python train.py --num_hidden_layers=24 --hidden_size=192 --num_attention_heads=6 --num_key_value_heads=6 --head_dim=32 --intermediate_size=384 --vocab_size=4096 --hidden_act="geglu" --norm="rmsnorm" --norm_place="peri" --norm_eps=1e-05 --positions="rope" --rope_theta=10000.0 --rope_fraction=1.0 --qk_norm=false --attn_scale=0.177 --bias="none" --tie_word_embeddings=true --parallel_block=false --extras=["capped logits"] --init="uniform" --init_std_qkv=0.0361 --init_std_o=0.00521 --init_std_up=0.0361 --init_std_down=0.00521 --optimizer="muon_variant" --learning_rate=0.00956 --lr_mult_o=4.0 --lr_mult_down=2.0 --beta1=0.93 --lr_head=0.0102 --max_grad_norm=2.0 --warmup_steps=200 --schedule="wsd" --decay_fraction=0.84 --decay_shape="cos" --final_lr_fraction=0.0 --batch_tokens=65536 --max_seq_len=512 --doc_mask=true --train_tokens=520600000 --max_steps=7944 --dataset="wikipedia_en"
MLP neurons of a small language model. Each row is named by its layer, matrix (gate and up: input weights) and neuron, and shows model dimensions 16-143. Each number is 128 + 24 x the weight over its row's rms, rounded and kept within 0 to 255. A neuron's up and down rows have the sign that makes its largest values positive.
After each neuron's rows, "fires in" lists the words (lower case) most often at its 100 highest values on Wikipedia text that the model never trained on. A number after a token or word is its count.

L6.gate364 [106  94 151 125 160  86 149 163 154 148 138 129 165 124 112 130 128 113  70 138 135 129 109 101 118  64 104 118 114 135 119 144 138 107 166  98 102 109 148  92 132 142 135 147 110 146 161 143 131 122 137  96 111 149 128 107 114 130 108 157 127 142 129 124  65 148  98  99 132 105 136 124  99 132 113 114 158 124 160 142 137 122 143  90 175 168  97  68 147 117  94 101 125 115 115 108 144 130  98 162 134 124  97  74 106  95 156 140 132 105 101 104 135 150 120 109 121 172 142 166 129  78  84 111  81  94  89 124]
L6.up364 [123 124 153 149  68 131 109 171 131  92 118 129 155 166 101 125 130 142 113 139 155 137 102  83 170 176 124 115 139 117 182 158 100 113 146 142 106 118 152 126 165 109 135 128 127 113 178 169 108 123 165 125 144  96 153 106 135 140 139 149 130 139 110 162 148 158 146  93 146 100 107 118 115 180 107 151 124 153 165 126 126  98 111 132 150 100 149 137 126 157 118 106 114 111 144  92 154 169 112 170 156 107 139  76  57 162 134 110 137 147 113 128 111 112 124  84 116 128 108 129 137 159 111 125 100 136 122 154]
fires in: "december" 25, "september" 12, "january" 11, "may" 11, "october" 5, "august" 5

L12.gate29 [164 121  85 133 106 136 118 185 121 134 146  99 113 136 161 124  70 110 175 118 109 113 182 127 122 117 125 145 134 112 131  92 115 111 114 144 104 105 113 134 140 163 124 115 133 136  83 123  84  97 136 146  99 163 127 156 140 158 137  98 141 134 143 137 117 144 142 138 111 150 122 122 132 115 121 124 153 128 161 160 130 125  86 126 154 130 122 110 120 134 118 135 126  89 148 151 123 120 123 137 138 122 139 161 151 105 123 159 157 140 164 119 124 162  91 112 125 140 123 165 132 129 123 114 110 100 134 113]
L12.up29 [153 127 140 130 123 123 120 123 137  88 156 150  88 135 147 145 124 125  87 132 149 124 165 160 136 114 139 105 127 112 155 137 122 120 112 124 128 156 123 148 119 149 152 136 139 101 166  90  95  86 105 163 146  69 140 149 159 105 148  58 122 122 135 139 135 100 137 116 115 114 138 116 173 136 114 149 105 137 137 144 102  85 134 147 147 109 151  85 100 106 104 157 129 133 151 116 123 129 124 153 117 147 121  98 159 153 116  80 123 161 142 131 119 114 100  95 145 111 157 173 117 154 143 125 117 149 116 134]
fires in: "1" 69, "0" 11

L12.gate376 [ 76 161 137 108  83 148 115  73 116 143 152 129 187 130 153  99 101 118 156 108 145 150  75 115  90 121  92 143 106 135 125 131 101 143 124 130  94  81 111 170  86 151 148 135 138 174 133 119 157 129 115 143 116  82  91 139 152 115 100 152 134 140 113 108 142 113 180 152 199 133 141 132 142 129 159 107 135 108 113 125 123 155 117 150 110 143 115 115 163 129 114 157 124 138 176 120 138 165 150 110 114 141 118 108 152 110 170 139 139 100 120 150 131 137 113 119  93  94 133 150  78 121 134 114 151 150 117 161]
L12.up376 [109 168 105 115 108 132 157 135 119 115 141 157 152  94 135 106 152 149 102 119 107 127 151 140 124 158 167 108 152 117  82 132 115 150  97  99 112 131  93 137 131 125 121 155 151 127 146 130 110 132  93 142 101 111 114 161 121 148  84  72 144 125 146 110 179  85  91 169 150 130 110  87 174 150 102 173 108  77 146 149 129 169 100 121 178 117 134 149 183 146 139 137 130  94  91 156 102 116 166 117 133 155 115 117 134 134 149 108 134 106 128 127 155  88 113 140 115 140 127 101 128  96 132 153 124 104 112 122]
fires in: "2018" 12, "2016" 11, "2022" 11, "2021" 7, "2017" 7, "2015" 7

L16.gate374 [ 82 133 125 131 119 147 127  99 110  99 110 111 118 151 181 114  85  83 120 121 101 106 160  75 104 110 147 127 115 131 150 120 100 126 105 163 143 164 141 119 121 136 132 125 168 113 156 100 146 117  78  68 126 122 113 131  94 144 176  97 123 123 134 125 134 120  90  94  97 154 168 123 132 105 142 109 132 150 129 148  85 118 132 106 171 116 139 163 135 122 136  95 121 136 122  97 126 113  84 124 162 139 111 158 110 117 116 141 178 138 153  94 108 148 172 122 142 125  46  82 108 184 107 139 150 128 118 120]
L16.up374 [100 136 137  83 101 113 190 161 120 132 112 111 165  95 136 134 146  96  92 161 121 146 107 129 112 154 148 151 132 138 134 153 145 155 122 135  95 170 175 126 113 133 173 126 112 149  96 140 139 132 102 133  89 123 112 146 148 160  96  83 135 111 137 108 153 143 130 142  88 140 136 135 129 168 131 196 145 107 135 138 156 147 134 126 100 111 144 101 117 137 153 144 140 118 109 132 108  88 136 167 130 127 111 108 103  74 165 131 113 111 146 136 103 152 123 172 159 116 118 100 134 136 104 172 130  67 166 127]
fires in: "an" 51, "to" 5, "or" 4

L5.gate147 [121  79 152  89 116 138 132 114 146  92  95 141 110 120 168  66  97 133 131 149 127 145 113 132 181 118 162 124 116 112 103 158 135 115 138 124 146 118  92 162 150 122 154 150  91 111 114 133 160 151 119 125 126 128 136 152 129 136 108 112 132 144 147 155 146 157 113 129 118 180 178  92 148 133  92  91 119 117 131 125 134  80  93 175 135 178 116 147 141 120 129 128 116 119 137  91  95 145 132 109  89 108 160 132 148 135 127 134 143 114 101 109 178 114 114 121  88 139 111 127 112  91  71 125 165  98 113 151]
L5.up147 [120 147 144 143 149  96 131 139 148 108 140 136 125 118 118 107 153 148  95  99 126 122 154 122 124 152 128 148 133 162  78 139 156 131 155  93 162 167 119 147 171 114 119 136  91 168 106 158 135 125 109 162 147 158 167 112 104  93 157 120 117 169 119 147 128 136 106  96 150  77 132 141  84 151  98 109 126 117 144 126 133 160 110 135 136 158 145 109 142 169 120 104 116 113 130 127 128 137 112 133  46 135 151 177 143 132 119 113 134 120 130 157 138 126 115 135  97 143 148 150 106 153 142  99 132 123 108 149]
fires in: "and" 59, "or" 36

L6.gate314 [162 119  68 126 113  99 110 157 111  80 135 117 161 134 103 153 101 131 159 109 134 126 151  89 134 135 146 126 126 118 107 122 108 111 131  91 107 113 128 152 109 114 135 151 131 166 113 163 166 140 128 175 135 139 170 108 139 108 152 115 137  93 106 123 154 113  65 120 100  96 135 133 142 114  92  87 130 162 122 179 120 156 137 133 106 132 114  84 165 142 114 174 172 144 121 126 104 133 118 170 141  94 119 142 165 127  78  97 112 123 115 122 146 145 111 122 152 133 152 147 125 127  97 102 153 161 130 112]
L6.up314 [126 165 140 137 128 135 138 151  93 141 113 143 144 116 161 107 118 135 115 118 114 104 152 161 109 139 115 135 111 124 147 116 108 114  93 152 119 133 122 125  94 144 183 114 141 117  86 128 117 137 131 123 100 162 130 115 132 146 109 123 134 121 138 156 111 110 171 138 146 133 117 118 107 178  92 129 136 111 156 137 157 136 103  72 136 155 117 131 106 145 133 144 102 181 111  79 121 101 130 150  95 123 137 145 129 142 147 142 127 178  78 215 114  94 131 127 138 106  67  86 103 150 156 126 180 120 123  84]
fires in: "it" 89, "there" 6

L11.gate225 [189 129 145 128 116  63 114 159 110 179 132 100  96 132 141 143 136 131 200 158 126 110 136 120 147 156 105 140 135 153 118 123 150  86 136 109 143 151 146 141 125 138 109 137  95 115 114 116 119 147 140 176 104 148 101 108 113 152 126 190 122 171 108 164 103 106 102 121 127 111 129 129 146 117 152 167 117 142 133 145 108 150 128 127 128 102 109 127 114  81  94 138 119 141 167 157 117 118 172 120 113 133 145 133 112 121 107 118 174 122 137 104 128 123  99  90 128 113 121 178 135 142  84 136 143 120 134 122]
L11.up225 [142 146 159 110 150 115 125 163 140  77 124 102 132 114 126 116 105 155 147 173 174 116 150 138 126 115 145 132 115 132 147 183 115 109 154 128 134 133 123 120 106 156 157 161 126 119 165 180  82 107 114  99 140 121 165 161 121 144 109 118 113 105  89 155 127 127 170 133 131 165 121 124  90 167 135 176 138 105 147 111 133 100 152  99 119  97 149 122 106 137  81 116 136 120 156 131 160 149 160 159 136 138  83 113 115 110 143 129 120 159 128 130 117 141 140  95 108 142 100 120 123 136 134 130  79 131 129 114]
fires in: "0" 98

L3.gate164 [154 120 205 160 117 156 158  85  98 121 153 105 107 102 105 121 128 111 136 131 142 146 131 156 168 136 132 174 117 123 155 161 194 144 146 114 140  88 172 150 144 145  95 136 118 155 121 138 116 142 141 114 105 112 122 133 106 133 112 162  91 127 111 141 124  91 136 108 149 115 119 176 134 158  95 148 134 138 129 115 103 109 167 164 116 145 138 129  90 137 153 116 100 148 109 196 113 122 110 148 121  81 149 112 122 131 113  98 129 115  99 104 156 165 115 160 164  93 108 153 106 121 154 146 132 134  94 148]
L3.up164 [117 131 121 126 132 132 110 156 140 181 154 151 139 148 125 128 126 119 150 144 171  86 151  88 139 116 151 132 159 150 123 113 132 126 123 132 171  96 132  85 138  97 132 115 108 136 115 128 162 142 128 191 107 108 155 138 136 149 121 116  80 139 126 152 134 110 110 113 111 123  81 156  97 144 134 118 150 167 105  99 117 150 129 138 130 117 126 145 122 122 128 137 114 126 139 116 112 119  90 135  85 111 133  65 134 194 132 160 134 178 168 111 119 123 145 204  78 109 120 152 174 125  98 148 159 133 123 109]
fires in: "1" 43, "2016" 13, "16" 8, "irish" 5

L21.gate349 [146 111 147 129 143 112 106 128 146  95 161  88 192 157 131  98 133 120 120  91  91 135 183  85 157 105 109 120 189 149 115  90 110 131  97  91 151 136  97 147 149 155 138 118 106 128 120 111 167 114 129 120 101 134 133 166 110 118 155 130 135 143 108 141 133 191 132 103 118 114 138 134  77  89 102 138 109 127 115 105 119 147 140 106  78 138  67 126 109 125 121 131 112 106 129 161 134 146  95 139 118 139 111 114 109 109 137 120 121 113 133 101 120  91 162 141 111 116 133 102 122 143 145 121 149 160  98 106]
L21.up349 [106 130 154 150 104 131 115 139 117 114 148 129 116 136 138 105 170  78 102 146 102  95 117  75 139 114 142 137 172 104 125 152 208 114 106 146  97 139 114 134 162 133 112 124 125 177 127 127 122 102 129 139 134  88 119  92 166 115  70  92 152 120 141 116 102 122  95 152 131 154 128 102 162 166 123 140 146 122 123 174 146  85 172 169 126  93 113 101 136 132 130 110 116 157 159 123 124 110 105 165 119 125  71 138 111 118 111 158 103 108 121 139 120 104 119 156 121 128 138 106  64 145 119 172 159 152 134 143]
fires in: "an" 90

L11.gate342 [127 102 141 192 117 138 157 129 106 140 122 121 137 120 123  92 116  82 109 160  89 146 123 142 161 133 133 184 150 104 158 133 102  97 137  96 112 162 123 132 128 136  85 105 121 120 110 116 166 132 152 117  89 110 110 113 119 163 102 107 113  89 140 158 108 135 131 135  82 104 114 139 132 127 148 149 148 122 109  76 161 147 107 122 121 145 123 144 168 132 143 137  95 113 128 100 121 158 134 117 127 171 109 130 161 104  97 117 136 142 164 127 122 139 141  77  80 108 125 123  78 189 106 117 122 176 141 102]
L11.up342 [116 121 144 137 159 123 125 102 131 126 141 129 149 124 116 158 106 114 140 123 105 124  88 114 175 115 153 125  81 130 184 121 109 136 131 122 136 133  98 139  91 131 133 157 136 127 161 122 194 103  85 159 124  89 131 131  97 157 174 112 118 135 135 101 141 147 138 131 107 170 123 115 153 103 165 155 104 108 124 122 174 180 138 140 160 157 120 134 123 121 149 104 125 143 147 143 149 126 142 149 110 140 154  93 130 142  57 123 130 108  89  87 144  88  81 126 136 135 141 126 108 138 142 152 114 111 157  81]
fires in: "have" 40, "had" 28, "has" 25

L7.gate244 [ 98 159 108  83 126 118 101  80 108  93 136 130 127 128 145 111 140 145 124 137 143 126 153 153 128 126 140 141 139 123 102  97 117 145 137 126 144  92 112 142  57 131  94 146 110 126 132 116 151 162 110 131 127 130 123 169 151 121 201 103  98 145 134 120 142 134 151 160  93 184 127  96 149  85 144 132 121 118 133 117 156  93 104 184 129 107 129 184 150 134 136 125 100 131 123 151 117 115 127  77 108 138 138 161 136 107 115 106 149 181 152 126 144 115 138 103 127 118 161 133 148 141 121 120 144 155 116 131]
L7.up244 [151 119 108 114 159 159 145 144 119 146 142 124 162 126 105 158 124 150 128 115  99 168 186 119 140 160 144 132 166 114 152 138 128 158 169  93 153 130 103 135 165  81 148 125  82 145 134 131 186 139 112 162 130  87  95 132  92 149 111 110 117 153 130 149 135 147 105 105 140 124 122 150 107 119 147 111 116 103 126 124 133 195 149 134 150 121 144  93 156  96 171 133 125 105 131 127 125 123 152 109  95  99 111  99 150 109 126  84 183 132 111 130 136 117 145 159 102 126 163  87 140 144 125  60 132  90 147 158]
fires in: "2018" 24, "2024" 12, "2012" 11, "2015" 10, "2025" 6

L20.gate363 [164 149  86 120 126 124 138 138 136 164 149 123  99 155 113  91  71 128 150 162 155 132 150 181 142 146 118  93 134 126 142 144 155  60 116 149 122 110  91 122 118 147 118 118 143 147 110 152 114 150 121 151 111  90 118 143 164 138 144 115 124 102 138 161 158 118 166 132 128  94 116 123 184  89  93 125 189 136 172 131 148 124 123 120  97  89  96 112 137 170  92 114  98 141 116  88 122 143 204  95 119 126 120 113  98 104 128  92  78 113 105 135  88 167 134  97 129 116 127 132 128  89 124 107 137 177 169 122]
L20.up363 [120 130 118  94 167 113 147 115 156  91 122 126 135  94 111  88 122 152 125 171 150 173 120 140 116 143 108 137  88 124 158 146 167 148 154 150 117 166 114 145 129 164 128 126 176 142  76 139 160  99 122 136 133 109  97 168 135 121 148 153 130  82 136 144 129 134 184 120 124 135 116 134 148 113 162 111 133 146 142 101 153 124 126  73 109 107  94 129 121 155 102  76 106 144  89 118  75 130 167 127 128 111 117 115 172 118 148 128 135 114 129 127 132 130 148  66 154 117 183 120 117 103 136 111 136 110  97 138]
fires in: "0" 43, "10" 10, "7" 6, "5" 6, "9" 5

L4.gate355 [146 158 141 121 143 139 124 134 131 117 149 103 124 138 159 137 110 133 142 107 144 125  80 174 135  59 172 140 133 117 159 172 101 122  99 131 132 123 144 126 100  99 103 131 208 176 146 120 119 108 128 163 120 112 142 125 113 114  98 134 104 109 105 184 109 117 162 115 129 156  88 145 132 137 134 123 122 122  88 121 118 141 160 152 118 149 114 118 142 127  88 140 127 168 117 138 117 160 144 146 113 107 133 124 113 195 117 178 112 130 134 143 110 102 139 117 151 115 128 135 125 114 169 158 124 139 149 133]
L4.up355 [ 87 119 141 128 137 120 115  59 113 189 107 123 136  76 161 150 156  91  80 115 102 128  89 182 109 150 141 124 201 123 155 155 109 141  78 139 158 109 129 131  71  92 137 141 129 128 125  96 102 108 115 136 141  77 145  96 105 160 108 140 135 130  83 114 116 122 128 130 141 147  97 126  84 154 142 118 140 156 141 162 158 118 119  70 133 113 102 141 100  94 115 149 136 115 160  87 145 102 120 132 155 150 122 144 128 165 158 134 106 142 127 150 125 122  92 121 149 129 120 144 150 136 124 130 115 165 141 127]
fires in: "the" 35, "on" 27, "daily" 6, "billboard" 5, "bill" 4

L6.gate4 [133 102 138 130 181 115  68 154 128 132 138  84 126  70 159 159 118 140 110 122 169 118 127 145  96 118 148  93 128 118 131 137 128 117 115 118  97 162 132 117 113 151 114 158 168  96 146  91 132  82 134 145 148 105 103 119 129 111 148 164 147 133 108 120 109  99 130 111  49 112 126 116 133  93 139 116 147 100 146 117 107 155 112 152  85 135 137 130 111 125 112  91 120 143 192 148 107 135  98 157 138 109 135 126 121 106 125 175 127  75 119 123 112 179 130 105 114  97 133 111 157 130  92 114 148 113 133 115]
L6.up4 [116 151 147 141 138 137 102 116 136 115 104 167 121 118 106 169 104 151 182 122 110 139 130 135 108 107 144 107 145 110 168 130 136 140 127 147 116 114 157 128  91 126 105 110 144  90 101 152 127 116 106 117 171 131 146 135 128 101  96 196 143 115 170  91  96 136 167 134 135 133 126 139 134 121 132 149 144 146 119 149  94  88 102 116  89 123 103 127 128 118 117 131 141 111 209 134 130 107 138 180 127 126 114 101 109 127 108 144  99 108 127 133 108 169  87 100 153 114  89 133  84 120 117 153 118 137 140 174]
fires in: "0" 100

L10.gate60 [171 134 148 124 160 142 145  95 141 124 118 166 123 135 128 170 158 100 147 129 151 129 146 129 125  71 143 138 142 110 153 106 124  90 139 127 113  80 149 168  96 170  89 177 104 148 142 186 109 141 139 106 101 150  89 143 143 128 143 131 116 106 114 147 142 134 143 136 133  70 145 132 166 127 115 125  91 100 134 136 144 104 137 139 197 102 146 140  74 133 122 122 114 114 164 114 130 147  73 122 148  97 119 139 151 151 115 104 118 143 149  91 141 102 135 181  82  97 109 130 151 137  98 129 137 138 137 134]
L10.up60 [128 103 125 151 132 140  98 110 119 146 159 142  99 105 128 158 115  78  97 130 113  85 130 183 112 150 147 120 135 148 170 118 143 128 106 116 155 156 142 120  92 107 106 145 140 125 148 169 113 123 126 117 154 142 145 127  83 132 107 125 162 109 147 130 105 166 149 103 122 134 126 146 128 102 123 122 111 116 126 128  90 128  83 123 106 139 143 164 189  88 181 173 143 135 132 127  75 111 135 138 164 138  96  91 154 140 125 110 122 176 122 106 121 183 159 130 140 116  95 148 179 148 104 100 132 129 145  95]
fires in: "1" 77, "england" 5

L6.gate313 [124 168 131 137 153 156 153  96 107 130 144 124 175 131 132 124 125 143 131 113 116 115 122 136 115 125 109 129 133 161 104 134 130 137 110  96 174  65 123 138 119 134  54 127  95 124 120 101 107 166 137 106 145 103 134 115 180 150 125 125 101 152 107 108 150 146 149  89 112 121 144 153 174 172 150 115 117 105 120 140 144 133 146 148 146 120 148  78 143 130 110 120 129 148 111 147 135 125  95 115 152 126 161 163 144 123 165 106 133 119 100 123 152  95 126 126 170 130 179 112 156  84 147 172 121 159 156 145]
L6.up313 [140 132 147 147 104 154 115 105 109 164 168  95  88 129 130 100  91 118 148 110 105 174 120 156 131 120 168 132 109 143 120 118 147 131 133  62 142 109 142 112 122 120 182 106 101 137 148  93 117 150 140  95 142 123 131 188  97 171 121 103 144  95  60 123 139 185 115 103 101 157 141 138 155 146  77 167 161  96  85 137 113 151 129 166 180 139 136 155 119 129 145 176 134 118 123 126 119 108 148 136 122 119 112 124 116  88 142 168 162 172 120 132 151  99 154 133 108 112 115 146 130 151 131 134 160 145 116 127]
fires in: "5" 31, "2" 25, "3" 11, "6" 7, "4" 6, "1" 4

L3.gate269 [ 93 161 142  87 140 117 158 102 106  88 132 145 148 112 136 129 130  92 105 117 111 132 147 108 122 127  78 124  99 107 127  82  99 140 145 129 142 110 103 122 109 127 152 111 135 129 212 123 174 115 153  75  84 149 129 149 133 137  85 111 133 158 106  94 140 125 106 147  93 147  96 103  74 126 124 112 111 117 132 165 113 121  91 154 128 130 140 122 126 122  68 128 102 141 132 137 123 161 147 142 156 116 127 114 106 122 166 156 180  97 146 141 123 162  99  89 136 117 136 142 128 152 105  95 116 160  93 108]
L3.up269 [160 120 155 158 100  94 119 129 110 110 153 105 114 133 139 131 124 102 103 164  79 151 148 124 123 131 173 142 134 126 145 136 131 120 137 162 100 147 171 122 153 102 144 135 167 122 141 169 124 121  97 160 121  96  93 138 119 117 155 156  89 117 127 208 128 153 108 142 169  76 169 130 133 133 138 107  98 169 142  92 134 122 108 133  99 144 135 125 169 145 141 132 111 160 124 125 119 113 119 115 109  78 157 107 175  92 165 114 114 107 129 118 150 133 170 139 101 108 112 134 106 105  95 115 122 136 154 110]
fires in: "february" 29, "july" 19, "november" 19, "april" 11, "august" 8, "may" 4

L3.gate141 [171 183 156 160 141 142 142 107 163 149 124 180 169 110  99 124 111 147 160  41 140 143 136 113 162 130  94 118  94 133  99 110 124 103 106 133 151 117 183 120 116 144  95 175 137 102 129 110 130 148 124 112 167 108 125 149 106 119 164 151  74 123  76 153  98 139 117 161 166 105 137 136 130 138  98 157 116  88 123 110 147 100 150 120 134 174 160 125 124 135 123 112 153 122 157 131 136 151 114 146 150 107 159 127 157 141 167 135  92 118 156 130 106 140 127 185 168 130 155 151 128 136 135 130 103 117 127 119]
L3.up141 [105 137 162 100 155 113 112 117 129 135 135 123 113 123 122 166 108 129 128 128 140 109 118 110 142 142 114 130 109 150 151 143 145 124  83 140 153 152 119  97  80 100 123 109 110 125  97 140 114 135 123 107 116 155 187 124 107 147 151 126  88 126  99 104  95 121  66 133 113 139 166 113 145 141 104 138  56 126 133 103 132 108 140 126 166 112 123  89 142 163 100 138 185 139 150 133 121 145  90 133 135 126 129 126  67 115 110 135  92  82 146 121  87 148 117 121 145 145 119 135 100 128 143 157 118 158 163 110]
fires in: "5" 21, "9" 19, "2" 9, "8" 7, "1" 6

L18.gate7 [ 92 146 166 156  85 154 115 144 173  95 115 148 138 104 165 121 134 127 129 135 126 128 126 123 145 120 104 174 129 104 128 115 168  59 123 134 110 134 107 108  94  89 159 140 188 114 137 140 130 109 155 156 125 124 164 161 158 141 183 127 126 105 134  91 127 132 134 123 145 106 140 137 131  72 112 103 133 129  69  96 125 129 129 108 123 106 117 127 110 113 109 108 104 110 156 141 114 107 112 138 103 149 122 125 123 143 121 148 155 108 124  97 154 162 122 102 109 104  95  97 173 147 135 117 187 114  92  95]
L18.up7 [114 154 164 144 120 154 115  98 123  95 122 148 101 113 123 130 175  78 157 106 103 169 104 123 169 118  84 126 100 132 157 114 107  95 116 135 136 120 168 114  84 103 123 113  80 111 146 168 116 125 147 127 130 146 148 142 104 130 102 126 128 103 132 136 130 143 132 119 123 109 123 118 169 112 142 134 133 144 147 126 114 101 165 127 128  97 115 138 120 160 156 118 122  99 142 131 131  96 157 100 156 122 113 137 163 164 102 123 170 140  99 174 152 175 181 138 116 142 119 165 145 108 127 144  95 148 150 128]
fires in: "as" 68, "asian" 5, "asia" 5

L20.gate231 [101 121 166 106 115 140 102 131  94 124 133 183 158  66 135 129 141  82 177 145 103 106  87 142 130 102  91 136 126 136 157 131 148 136 106  97 131 104 128 144  82 111 127  70 112 162 198 123 138 148 125 143 138 115  99 135 160 145 124 129 128 111 120 122 114 140 126 126 114 124 131 102 132 147  72  98 143 104 111 178 110 106 141 102 140 165 163 121 153 123 144  89 111 143 117 139 128 101 153 160  98 147 146 121 115  99 118 116 130 152 114 121 139  85 157 115 117  99 128 149  84 135  72 108 144 174 105  92]
L20.up231 [110 163 169 158 115 142 140  84  81 162 123 142 143 100 118 126 148 122 123 147 142 131  91 110 113 109 165  76 120 158 127  57 109 130 154 184 114  87 110 146 154 136 131 119 140 121  92  97 145 121 148 156 131 134  97 135 140 110 142 163  86 118 120 131 135 131 125 126 131  96 109 175 137 140 116 175 122 138 124 103 133 170 132 129 166 106 108 114 121 149 162  94 134 121 124 138 159 111 127 162 164 154 123 108 119 156 129 146 172  87 113 136  71  91 106 124 107 150  81 110  98 131 110  95 100 133 138 108]
fires in: "had" 44, "have" 20, "has" 9, "having" 6

L10.gate362 [154 147 123 198 114  98 150 107 135 148 139 112 131 113 132 150 101 114 158 113 137 108 140 154 137 133 160 144 136 127 133 139 113 143 145 134 124 128 143 126 118 156 134 108  97 155 116 127 126 151 130 164 122 163 123  98  83 114 133 123 126 165 151 100 125 171 137  97 143 113 175 131 131 149 113 108 115 141 163 113 180 118 100 136 169 150 115 116  91  93 145 130 128  85 136 168 149 170 136 116 141 147 115 120 116  81 111 185 133 107 109  91 118 102 131 132 184 132 123 131 107 168 117 164 109  77  96 165]
L10.up362 [123 106  99 138 125 135 142 152 117 115 123 116 123 102 156 110 111  70 102 136 139 134 179 178 129 124 142 147 118  79 133 101 128 108  75 147 125 136 128 113 157 161 126 139 134 145 148 126 104 180 106 121 145 178 135 169  92 107 134 177  81 171 115 152  93 133 162 157 135 138 123 122 158 136 133 146 141 126 113 120 122  95 141 155 132 102 142 111 115 118 153 116 106 101 179 134 136 169 149 120 137 145 143 134 152 120 145  97 133  69 113 124 162 118 116  80  88 128 172 127 109 133 116 121 137 157  99 143]
fires in: "0" 57, "2" 6, "1" 4

L11.gate78 [126 122 124  67 155 174 138 126 142  97 119 140 110 135 144 117 169  91 164 165 115 166 129 124 136 127 174 183 107 114 151 126 176  90 137 127  98 135 180 115 124 120 127 103 137 124 119 159 142 134 101 160 150 115 143 150 114 150  97 110 136 134 169 103 100 118 149 125 140 133 132 136 116 125 135 132 127 169  68  98 138 101 117 153 138  94 121 133 125 162 101 140 124 122  94 123 126 110 137 128 121 151 127 120 171 116  89 107 115 114 128 143 135 153 132 160 170  76  98 108 117 119 107 110 149 149 110 133]
L11.up78 [147 119 118 130 122  86 111  73 138  92 156 125 152 139 114 126 138 105  93 141 135 148 156  80 139 124 176 134 135 118 106 162 107  54 130 161 142 139 186 124 134 121 103 128 123 130 171 122 119 130 150 117 121 117 116 131 122 140  98 109 143 157 116  86 133  99 170 116 144 104  87 128 110  93  97 108 158 154 131 141 121 171  97 130  86  76 115 137  96 127  93 144 108 121 168 133 111 116 148 117 171 119 135 159 168 134 139 146 146 118 188 114 100 128 125 118 115  98 160 156 109 129 114 194 148 125 119 118]
fires in: "as" 81

L6.gate68 [139 131 133 111 105 113 170 163 135 110 189 136 170  97 131 133  96 148 148 172 133  92 177 112 125  99 155 107 104 116 131 152 120 113 154 147 115 118 176 137 147 119 127 155 128 141 113  94 162 102 152 107  89 153 153 110 105 144 158  66 167  98 114 122 154 136  94 109 136 125 146 159 108 143 113 157 143 145 143 116 140 115 112 146 124 146  88  60 124 128 117  93 127  74 116 108 128  80 129 157 117 117 132 103 118 111 146 133  86 160 151 162 124 176 137 101 156 179 102 106 139  94 154 110 122 110 122 124]
L6.up68 [164 123 142  96 136 117 154 141  97 145 143 129 123 140 149 129 163 105 143 137 135 121 153 136  84  95 138 123 114 103 122 109 113 164 171 104 100 136 153 138 118 137 167 175  84 154 143 117 139 130 123 137 130 157 131 112 132 127 151 117 127 155 102 127 135 164 115 113 132 116 130 137 133 115  61 140 125 160 143 121 166 148 100 124 117  90  55  96 146 130 119 105 142 104 122  90 113 111 116 109 145  93 156 151 118 124 151  88 123 111 179 187  97  97 114  59 150 122 175 145 126 134  95  88  99 131 105 123]
fires in: "august" 22, "november" 22, "october" 20, "december" 15, "september" 8, "augusta" 4

L5.gate179 [125 132 113 106 140 136 118 140 126 174 145 120 134 129 121 104 121 134 155 110 144 112 110 121  84  96 170 111  89 111 131  95 121 159  84 144 112 101 151  98 109 128 120 144 103 148 105 152 154 152 115 122 186 108 110 119 173 115 186 161 151 123 104  86 124 106 122 126 153  89 119 175 139 115 118 126 135 135 111  84 172 126 115 126 135 141 105 123 136 121  73 134 131 133  87 110 119 157  80 153 110  93  78 127 132 132 143 144 100 144 108 121  78 141 121 121 116 163 141 138  94 148 125  94 120 115 127  95]
L5.up179 [107 112 114 116 145 151 189 138 130 114 149 143 150 129 124 123 117 168 112 144 129 127  76 145 104 110 149 162  98 125 142 123  76 144 126 109 146 108 130 106  88 119 154 139 133 127  89 123 139 148 120 152 140 113 105 121 142 169  80 103  95  85 119 149  92 130 141  89 151  92 162 155  80 141 112 115 148 103 149  81 193 148 140 142  89 142  75 132 140 121 124  96 120 148 122 125 116 112 143 131  86 131 125 107 108 179 131 135 141 123 131 114 107 126 133 180 118 115 100 113 145 157  84 151 137 170  98 123]
fires in: "it" 71, "man" 7

L12.gate182 [123  91 114 157 120  78 144 109 131 124  75 120 146 125 138 118 117 135 127 134 141 179 125 142 152 136  95 116 170 104 100 131 116 108 164 122 147 109  40 135 126 110 123 140 118 151 160 119 123 128 124 116 110 126 113 115 111 139 128 135 128 167  97 119 143 152 133 140 118 147 105 140 137  98 151 159 124 121 113  59 171 114  80 118 146 101 132 135  83 113 134 142 126 140 152 118 176  98 100  89 125  97 161 105  97 157 150 129  99 101 107 102 140 138 126  86  98 117 123 124 111 129 134 138 146 141 147 122]
L12.up182 [142 125 122 118 139 111 139  96 134 120 119 119 102 126 134 138 100 147  92  93  85 161 129 119 147 121 101 117 141 143 123 158 114 117 124 140  90 135 104 146 114 163 124 116 177  91 144 102  89 150 105 166 114 137  97 143 159 125 104 105 123 159 124 140 135 129  97 104 140 116 134 116 188 166 142 191  87 135 128  94 125 153 122 132 140  89  99 137 115 122 139 103 124 121 137 136 145 110 105 163 148 161 139  98 113 139 184 116 135 125 145 140 117 113 147 125 161 136  98 118 110 153 134 172 118 113 139  57]
fires in: "and" 52, "age" 9